Weights of a small GPT-style language model, trained from scratch on English Wikipedia.
Size: 9 layers, 7 heads of 64 (1 for keys and values), MLP 2688 GELU, vocabulary 16384.
Architecture: LayerNorm before each block, rotary positions, no biases in attention or MLP, tied embeddings, normalized queries and keys.
Training: a variant of Muon for these matrices, 465M tokens, 3545 steps.
MLP neurons of a small language model. Each row is named by its layer, matrix (up: input weights) and neuron, and shows model dimensions 181-276. Each number is 128 + 24 x the weight over its row's rms, rounded and kept within 0 to 255. Numbers have three digits each.
A block is one neuron, or neurons of one layer that tend to fire together. Before each block is what it responds to, as a language model described it from the Wikipedia text at the highest values.

Description: Quantity and unit nouns. Counted nouns or units right after a number in prose, such as million, years, feet, children, workers, weeks; weaker on stray word pieces.
L5.up46:133170134106166162140136107105128107123106148107130163139120167129125079130120087135136100128128114152071141100131109119123169106080094142121132156131116146156112127119093128148103132120117113145117132129096131128105134115163125146142141166112120157105164119104084138168119169152121147126
L5.up1360:103091097131179182110101153094148130121116131108125122156161150140109120168164085075135152112104106070123144141120113095150123082120129143088129114079132160130130103096150113123106160084138124111153116134127092131147122129153069170148142162115152160129099138088120154113196127101132139126
L5.up1415:124158188153125096130139141114126141127142126148140114111141165106084104109135095165100142109135147133099157165138124125138104171171130118054151104126178104137132110091152150096136176130166143131137132136130129121119113164126132160139113095110078127103109100159079092134090117059106141150
L5.up2543:105126137109094143118104121122103142145113123120127126153112127146156076138110106120140146075084123153115136112174133131101154129136072171087097118129133130167096100107152146126100150157089075138133116135121084113133097137115097162143120142103152174147155104134122132096132131112166170103

Description: Units after numbers. Measurement units or counted nouns right after a number (mm, MB, feet, caps), plus the word or comma following such quantities and table-row pipes.
L3.up1141:088133119166111129126159119118126102096154122104148171102137103095119147160096112153093121136182146089097120160089121102141120095130117159101104113125113104156124150091130153105122111121115091119155098102085147111131075129148109137119120126139149094132119182148144094111127112134119115122
L3.up1316:125152082132128127127091119122104118115171180123103122105155122134107144139119122115129130078134150095129146119112088112090112144116116118103098130152129108154125122123179153105145047088098114112141128125146116116175113118073131162140135133096105109120155108185081140115165131153149106109
L3.up1475:107149097120137151111152134127088122132152151109112067120148144129098139174092145105123133099119127110100133127120076121141132117110103145113121095112101111162138156123126130149138115129082121123129150111156109125119118151105106072112141135093121082123146105152089122147167131114109138131
L3.up1987:097145142150144139107125139123064111080114107111084147142104091130106142137119098123101126128119107113128185126065094124148123142126113153120118135099134147158105120166100148147162105148128093132105101094099140114168110119109123151123174129102119082133122093158125116153169134092128173116

Description: Adjective stems and table rows. Fires on adjective and noun stems before a suffix (strong-er, short-ened, dram-atic, evid-ent, Bigg-est), plus the newline after Markdown table separator lines.
L6.up917:118105149179161074157145114116110162111137145172142112116144142123110147103078153175150119139137105146123129159171136103145127131108128111156142148099119121136144117135099063167125101131177100139123096118147139155140118141120150126105141172157151139126075146080141150153133126147153089129

Description: Biographical upbringing details. Function words in early-life biography passages, right before where someone grew up, was born to, or lived, such as "grew up in", "born … to", "the family moved".
L3.up186:139118134120101096108133144118090142125136091122130114116159161126116131151137138120091141143142135116164112135176127087124139167089151071101115088144144127158131191153122119077122148137099136137142109166167158129148164118077144111133177116137096135118109123165170096153127109142149138124
L3.up540:110108136090116156151133154082159107056161086102123147169093131153145156137137082154131135117154100137090140128079093138134140138132113128106141089127108137141148159158098154104098150143119173119130105110159148148128118132162148096144167136152117112144177141169100124106143110136120168109
L3.up1020:145157144113131072152119157142109088097107090105134124133135110140107179139138119125155108091105102102154121046106114104156122107112143092101144155100148144114146173102122181106074134097123142129140086149120105147134125127151117133119127118130162137118181133118128122121169111104135169075
L3.up2082:113093097157143183104100124121143157127138124118112143153135126108094076122111109143086142130148094092118119129132088141158141159161161136076098118141153134098126172124121158109089125136078170136102088141192112148149171131129148109138165124123136148121156104128126098122137123173129101104

Description: Preposition "for" and word fragments. Mostly the word for or For (schools for girls, responsible for, census "For every 100 females"); also mid-word pieces in names (Ben-ed-etti) and York after New.
L3.up340:151158140095158116031132093148119153119129137150160113123151127101122156109120109146138122172121122136178143125123101095129118129120156135157167129132167106143154085103127127130096060146080121151153100143114149138127186183128113090135106145121106165139106042110126128112145134141111115142
L3.up835:126143147166136105102104155113142197175098125128129131097088108140095141152125109137103162086158116123111128124193111119107116125132143132142128127137117101078175089156122156142118121159131151121128097126077091131160089095101141119115129136109115102087101118088136151158159095068114107095
L3.up2187:139156214106140145080158137094139140127078134101174116140161150113107128133092132136154140146116111101116123097071136132145113105108127108117111096106113128105109061127187152094116089138108103130152134131142149104125146134143088131188124116100127146131098131117096087159118113137186146112
L3.up2202:151129141159111135119119117120065090112148114088172111121107128112088102135123129176133121102152134146127112155120177134156103118107124102125111138128105131125147102133171098114160180127134119111104131124125110118135105155106134150113124127122134148127097130130120108058088123095139081141

Description: Structured table/lead tokens. Cell-separator pipes in Total or Career-total rows of sports and election tables, plus early tokens in formulaic article lead sentences, such as birth months, "species of", and "comedy".
L6.up156:138122111105094163126133105111152101114107142146103138141137083120134126144126166138085124132109110145145108162118151117102121141098103152122090144106090111171131118116076156090123146153156133146068154101109161179157147134143125137162151106139116121144146141131128159134116113145105113137

Description: Table row line breaks. Line breaks right after the closing pipe of a markdown table row, mostly header rows like "| Name | Builder | Fate |", occasionally after infobox lists.
L3.up995:153098125108133127138108120114152125121110082063137150093162137115110130100148096146129138150139130134127120112146097108120152113126072145089092121121115095134137135152113141109141133129143090121122169094140128114130127147151131176116133173113095120141131097108119105091193180168149096095
L3.up1461:103102120118128165141129130131134126114127149122088101130129117151140163133104134106114117108134132144160101126116085103122150174141160108145147081103082150123127153145104108145144111147155119106142167148110110113185136133094156126095145147088114150135137131118130097079196135124119092128
L3.up1966:126126103144146077113078101121132123140130096098159166126130108112114118124133147138137127118154100145185184129151088154106145125129171100117124141145119162118115138127126080127144168159102135105107114103138140126138117103140079096090124127153109119134120095126108135132151123139148090154
L3.up2351:106120150100132128142091108140133133123127094147137160168144138154107141087122097114097105139177142134128133154141093123157110141165174129138132135116114130108138148107100146150190146133105139089137123140151131121096118109130139114111138165111112084114140087109085120091124110098144124109

Description: Role-linking prepositions. Prepositions right after a role, status or appointment word that link to an organization or position: member of, appointed to, elected into, sponsored by, known as.
L6.up1035:104130162116118115109153126130172110127139155120109137112148098114120157164099167119061103128187105130139109151102140143156140118149150123078147118137145165144129105112149154131131154147108154162124143150108098144109096137126096138109103106130164122157098140160132100118030130141111158149

Description: Degree and measure words. Quantity or degree words before a comparative or relational word, e.g. much larger, two years later, 180 km northwest; also table pipes.
L6.up1839:120135153167133149136164154084123119163122136104129108109176118115109131167072091137138118160108111092175106127136093099112107079074082112130121119127146102126111102108113084055128127085086113124143101149131052109114139135131111159138150177084162121137104099165130147144120096132106110114

Description: Noun phrase heads. Word-final pieces that complete the head noun of a phrase, often a plural ending, just before of, and, or in: covers, beads, goals, members.
L5.up687:104145094097107131140094158097135125111077094076104072133147089113109156135144147093136126107126136115096128119131104166132122154091155067142100114116096108120133090151154119106142155115129103154104152137112117126175137104103148147113183204130152144123115113126114154125124111146114088121
L5.up711:069171125097124135120122124069114114112123140084136112103109136124101088108152145075160158068124090140105138119142143163133134143131120113100147116153131138099130133178132118154167143133130097123123114160106165089117116137090115141143116183145153118118114164122090106119134134147129107135
L5.up2147:114135152119119156111134107137102140166115151090067099101157066133085105124135149122141126105087138091088147118116086118102154149121080120098118087105140131099090084123134099087136090114100124119141121139118141151146079137093094147112144118106143099127141143135107110175101121140139100182
L5.up2420:145107100118145140134122109124083105124135144129153102131132121128125124098153129168151112081134114102135158161143138142136064159105132158161136078107139139131156155138086144115118145172146069102141147120125113196119142120148102144079129115157120101137148124132083119169128067103138119103

Description: Before a place or building name. Function words and separators just before a named place, building or institution, such as table bars in historic-building lists, "town of", "located at", "the".
L3.up423:111128122151148137106116134126162153099137092142145106181106114133093109147168131106144121115096118117157179146093074127110146082152126114148129114142125095112122137143068133134125093110163117132161137087138124117127132167149128119113081145088142096139138115127131150136166146155136147081
L3.up2205:147079081127136072154157140095176133112104164121106115128112094155131136117137121119121139147104084146132133109102118127103122098159134089159075159128112125120175158128109130137137128131133131098144115134137157164154093139103129167095135103111099132132081124149160135161127148111113190120
L3.up2217:101133094139137114109120189134179136120079168110158131157100128111153110131167119167151121077109118096117132187142120111140164140147136121170094124106153107103098106134097122113119113120111109117121095170135135140156101151137112104098139109138152118149110124121116086104131174080114109133
L3.up2532:135113098112121097108154097159163105130132116106209151146132117111148137108152093120093151113146118108149101135121135140145140124161098105117104137125128123099156130120125104133139144140121118109128162109112082104146093132126130131114157108129119122126098095140151112154169135144134116113

Description: Place-name head nouns. Final type nouns closing a named place or venue, often after at or in, such as Tower, Park, Country Club, High School, Chapel.
L6.up324:092105104109096130158125138148167191149114130145125173164132093158095132107171170086133118139162108090082108135110124095103129112184155111142077115147099137133132113139150095142129148154123138125134149132128108152133135108143121090123117121139151120134126144154171145102132173087131141112

Description: Plural noun endings. Plural noun tokens or final plural suffixes, usually before a modifier like of, in, from, with: categories, members, sculptors.
L3.up119:112154181077117174105118187137088153108126140101168096109118106093135113101151116111109097111129149130151120145142119137116156176116136100124146081084143163112135136104112092118135141110130123115171125135140058142132074081107179123136149110107196124118143114141120125138102144140155122118
L3.up1109:117101140068095142137171124134140146132135146124120119120078105128137099126116138086116147147126102102127103177128117090123149127131067124140136092130140140103120131134136156112148142151108108144131155140114119181124094103116137132155140090103163117111136159148084141108181139176147077140
L3.up1478:094133168113135144157159131099117134130120147086113146162130099137132148115125108138101146125127138117177113156124088149132137138096098129098124129131138138140130140135121099157110127154116138128117097085107134173099119073141135119156138182088110096136139126091109087105119141133149100120
L3.up1606:111133139125098139118141147128097150124117149154166144171107161124155124138123175104152137109122103096163100152145113168104129124120124108151120112085088129118135148139074158128130128143133084116115133110096149106153108135108113142093161109079092117119183127113111119101148143135170125182

Description: Birth-date pieces before year. Tokens just before a birth year in biography openings, like the comma in (July 26, 1894 or the month in (29 March 1951; more weakly, "Candidate" in election-table headers and mid-name word pieces.
L5.up455:090120112176178129121168126096132141093125156120147104125118122181124166141082111149122124112124095131145132120158119152137122162059094115135123120117122188147145113076117094103146145152128120111117087156148157142147151123133087088103178152166104100109144093130125121129151155137120135141
L5.up1592:134117102111163101116138090092141181118104132106141124119137091130125137170103162119111123116116097131144163097093110137134107124106084130125117174168142144113091088147088148153117183081151121106113139085156163147122114158118133150133111117174140161140161114155107178131103104142121189133
L5.up1879:145107090128112180143120113136102164105122108112146123120140122108121168144146104189118145116117098151116132109155104095149150119134061116122160122154125130110159171137100162156118167161152166117167130177149147133139126129113164114094110111150151101122144129102117119162132104134080148132
L5.up2665:144114080149173108128114077119115123069086152100089109130121110120117163152087147135106159088137091131147120102134096096157116123121128120157132122126102141136105160145131106080094113145141170105122121120129166158090109144113136093113110152166159136127189148134128104110077117143126112173

Description: U.S. abbreviation completion. The S in U.S. after "U.", plus second parts of set names and abbreviations: New York, St. Louis, Warner Bros., middle initials.
L5.up275:159155128106125136105106089133139143145110079141126092160145135100109117156121074153134140117151136162139092144143109089163103144142129078176135152172111141134151137121151126144091144129103125145119142171133149111143100108178136141113133121109133131170149095087106135167092139139134125108
L5.up955:131084141157142130122108117103150156149091162150149124156129115113126120163137148104139136095158137137165131114138120143145173138071041140119129132110144126125109096107142106154145150128131113150137133141097145114128154096123146113128155088111128153128085134119120149160158112148132086157
L5.up970:151145114139144130099090119139140176158144140152138132110080144164110106108148127150123161135075159155154122132193133151127103099089144150139166140107114138170135134130082081174107165128072103152172114090129134166092155138106126130132119119122218162161126082101127184126119115127124100135
L5.up1616:172128109161109148131181143143149146114118097088096112148117138124175123177118120147138131140132142119135160099175166121103122172154137121147168132107132147127123154096135108177121102110105086155126100117110124127142155112127116126131146169157130144135172109104113120090170137121126102148

Description: Single-letter fragments. Single-letter pieces split off inside words or standing as initials, chiefly "b" (les-b-ian, Fá-b-io, (b. 1952)), plus W/S/C initials and table digits.
L6.up2094:143140099080178131123093146135128165079157097130106114150116108146133089153162118121129150114126112116134142121128153094106085135099117101142181127120127099145122129072106083162108145134113141180118076112056180108105153144113138147125153137124139164098133102163135144134118149137112117158

Description: Coordinate slash separator. The slash between degree-minute-second and decimal forms in Wikipedia coordinates (…87°40′37″W / 34.80722); weaker on scattered word fragments and connectives like when, or.
L3.up299:119108123137105123163132122154129153132114125149087125137144119156141139130119125145107121137134095091103127125160123131112124138110140128111140141142128150154123124133153107109139114147104158155172136145120090129116091133164133134151141145134126128132105101158127149121133178136134085150
L3.up657:146112142129089129116100125083111119115129105132130135096163106124125100129108107123109135133121119134089097136129105156143159143104132145128112137172103123133133117163131075163084146101127125131120136157125137130094108108134081096145140140125152087163119147191153132149118127141096147163
L3.up1261:152123142145166096130136104098138154100131129145137137156118141088127094110141107136144152106115094124098078135144120171101071115131116135140129117178139162122170123109131138135122050115097094122110092112140110152130139134106048145150136118115143151134148139160123126143159146157105098118
L3.up1321:157057107116168136125139155128154121116109127118147128126160118113100127132165119160143160084088102136125130129106104095151110147139180129152145116164141123080160109111107114090128122103095162114115147112145137169093118111164136168101097134120102092139152111117118143114099165114124143113

Description: Plural noun endings. Plural suffixes (-s, -es, -ers) closing a noun that heads the subject or a noun phrase, usually followed by of, are or were, as in squares of, roofs were, teeth are.
L6.up955:145146177073092161118133122095101136131111185081105113145140083142128115126130124114117170137118106127107164134106078129101136100117080122106112106095154151089112112130131094104127110106126091115147127131106109130128095129117121163121168131118157131118146150125094146132093127131145099174

Description: Place-name anticipation. Last token of a facility or event noun or verb just before "in/at" plus a location, e.g. depot in, store in, resides in.
L5.up7:095111166126105140117107091095156113073129123159162113145110145113127136113147149086117136096147136117115150105092132146099152116119104126123114128164137172107117090125161132170129166147135097141154156077075136127116122136218085101109085132156080103157118074176141133161132138098176168179
L5.up87:104104122078106121127105143169150181137099123143099154132114105145158122129147153097132144123138094108149094103082108135118116117132148097126087131119153186108118110144114091144147104165132123124158143095124116120138116117127131138136110156077091135142160106139151122101148136128108137093
L5.up1631:121150130143131088107065089137140149122080122132127142141145110102101094126182127120119128115127127086103096106071150130112136100141115122103124097109084117102141096126117095117130112167095098129172137141122123123118154117142114124084073141135118088113136083118173105126133108062144180119
L5.up2593:103128097162108085124092135116143123103142083133117121160083127140162126157155175117082148091145116124131085166101118138152138109138179101120139153112084138156088111106114128099100143105130119115129128136135154088097160134122096112097139120157166168102120121129163123120123185093166180123

Description: Line breaks between blocks. Line breaks that close a heading, paragraph, or table row, before a new section, table, or row, e.g. after ===Weekly charts===, Swing |.
L3.up660:162146160131123139085142102119175108104130120104115145096154128089126106108113132106092133148148122125120128126113147130126129151152134139114120166106181132129112152145159137112153127107109149149086130099154118176102125144103142165109168087155114144128154148111139126108163147140101133100
L3.up1066:138137149147133102115163130121121138117105122143090127079152142147125086147146141136159151110114140162159121088117106125139134145103130138104134092142185152146102158126148093116135119141139150133152121146160128106147099128089139147127140160130089167114133175124136099090157187137118177147
L3.up1088:139137132130164120116126161118147155168162133112134136117113102111114158095150123120120110109122154126168084131117163097139137125152084126122084098155119100099089112184129148163138126102175130135150140145184121145110130160134126163145135141146127122143127118142086101070169138108105146158
L3.up1282:135141142101133157104116172111106156117119131114163093090125113135114147139129102109115132116084132102124130128101154103117097117119094112094089117165120097118135133122085130148141118134118134149148136165166135164094141144103129121138118084118141122152129092083127162140138107110111205113

Description: Historical narrative words. Function words and name starts in historical or biographical prose, often just before a date, era or person's name, such as "in" (1906), "the" era, "Charles".
L6.up1831:097122099137142088154149116167117155080136092117149110137101119165124074097102122168093141102148093121131149146162128153165134132080134094127113131150086140139101128119077152161098132125146139129155134166077164103146109126075138117103149134139115107092108099164146151148133097150107117091

Description: Table and coordinate separators. Pipe cell separators in wikitext stat tables (especially after number cells) and the slash between paired coordinate formats, e.g. "2 | 5", "W / 44.37".
L5.up702:145138144157147143150116151141176128154142160176152155152144151147154134156119123149160154146163139157146145160135127160169138133147140164125153147154145159126134139152125149127185155145160140130143164139175132147172152152152136123108182170135143139145154161166122108150129139158145146124
L5.up1431:145136149158146147153116151138171132154146161171151154156146150141156139161121126149155153142161141156143142157132128160169137136148142164131149146153148160132135136150126150130183154146161144129145162137172134146171150158158137116109179171138141139152155168165117116154147139156144143119
L5.up1529:193166157153121135135144132132143167132098180151113135100159100081130122187164089165082090149083110132140117142159132131142120091113107161070133159151133100134185161154143122112118056083145143127092120129122165134141125117111141128126151139121102097107141117163085136167119128167126126120
L5.up2563:147138147160146151150121155144180124151135159172152151151142145147149139160118125149159147140159140158147139162135134170167138139145140163122150145158150160125133132155125145122187153148163150124142168140172129146173151150155141117113179175134134136146153160164118108151135141162145140130

Description: Before organization names. Prepositions such as by, of, for, and at, and words like band or brigade, just before an institution's proper name, as in "maintained by the…", "member of the…".
L5.up460:110117150124126126105064141143184165136143148109113132127146117097153127134094146139078115096108111172104135112133144087114086126136158100097106089112106159154170145121152123149180143149099102165138091142134111110165115137124108129144144103116144101105130122078131127115061136101102127135
L5.up1476:152160186120099107155125043136095118138152110099099102111127157132120125135108129148124148086112157147131131158104118116130142177102116140102138102092138085173116158132136140122130127097153117117129117091093109119133056128114138137142142091130154147198108093130157177103132149123140137131
L5.up1554:158140162135108106101101111092134127110123064097173116134111124134126134119165112091109148135126151134140108162139183121113135138147096163088098107116150109123085136125138174139169112168125089150102133120171133102107118118139127118101139146143139105118155155155136137135123141109127160139
L5.up2150:092112139078147145127139094142159144142089115128166103087148153132117158155138128199132149143131114125132145108160162130062137170154170133116158111165165124101128134120140157153175149143075118133103145108137101148118168152101156139142090137131117141129112145125137103155139140114121121128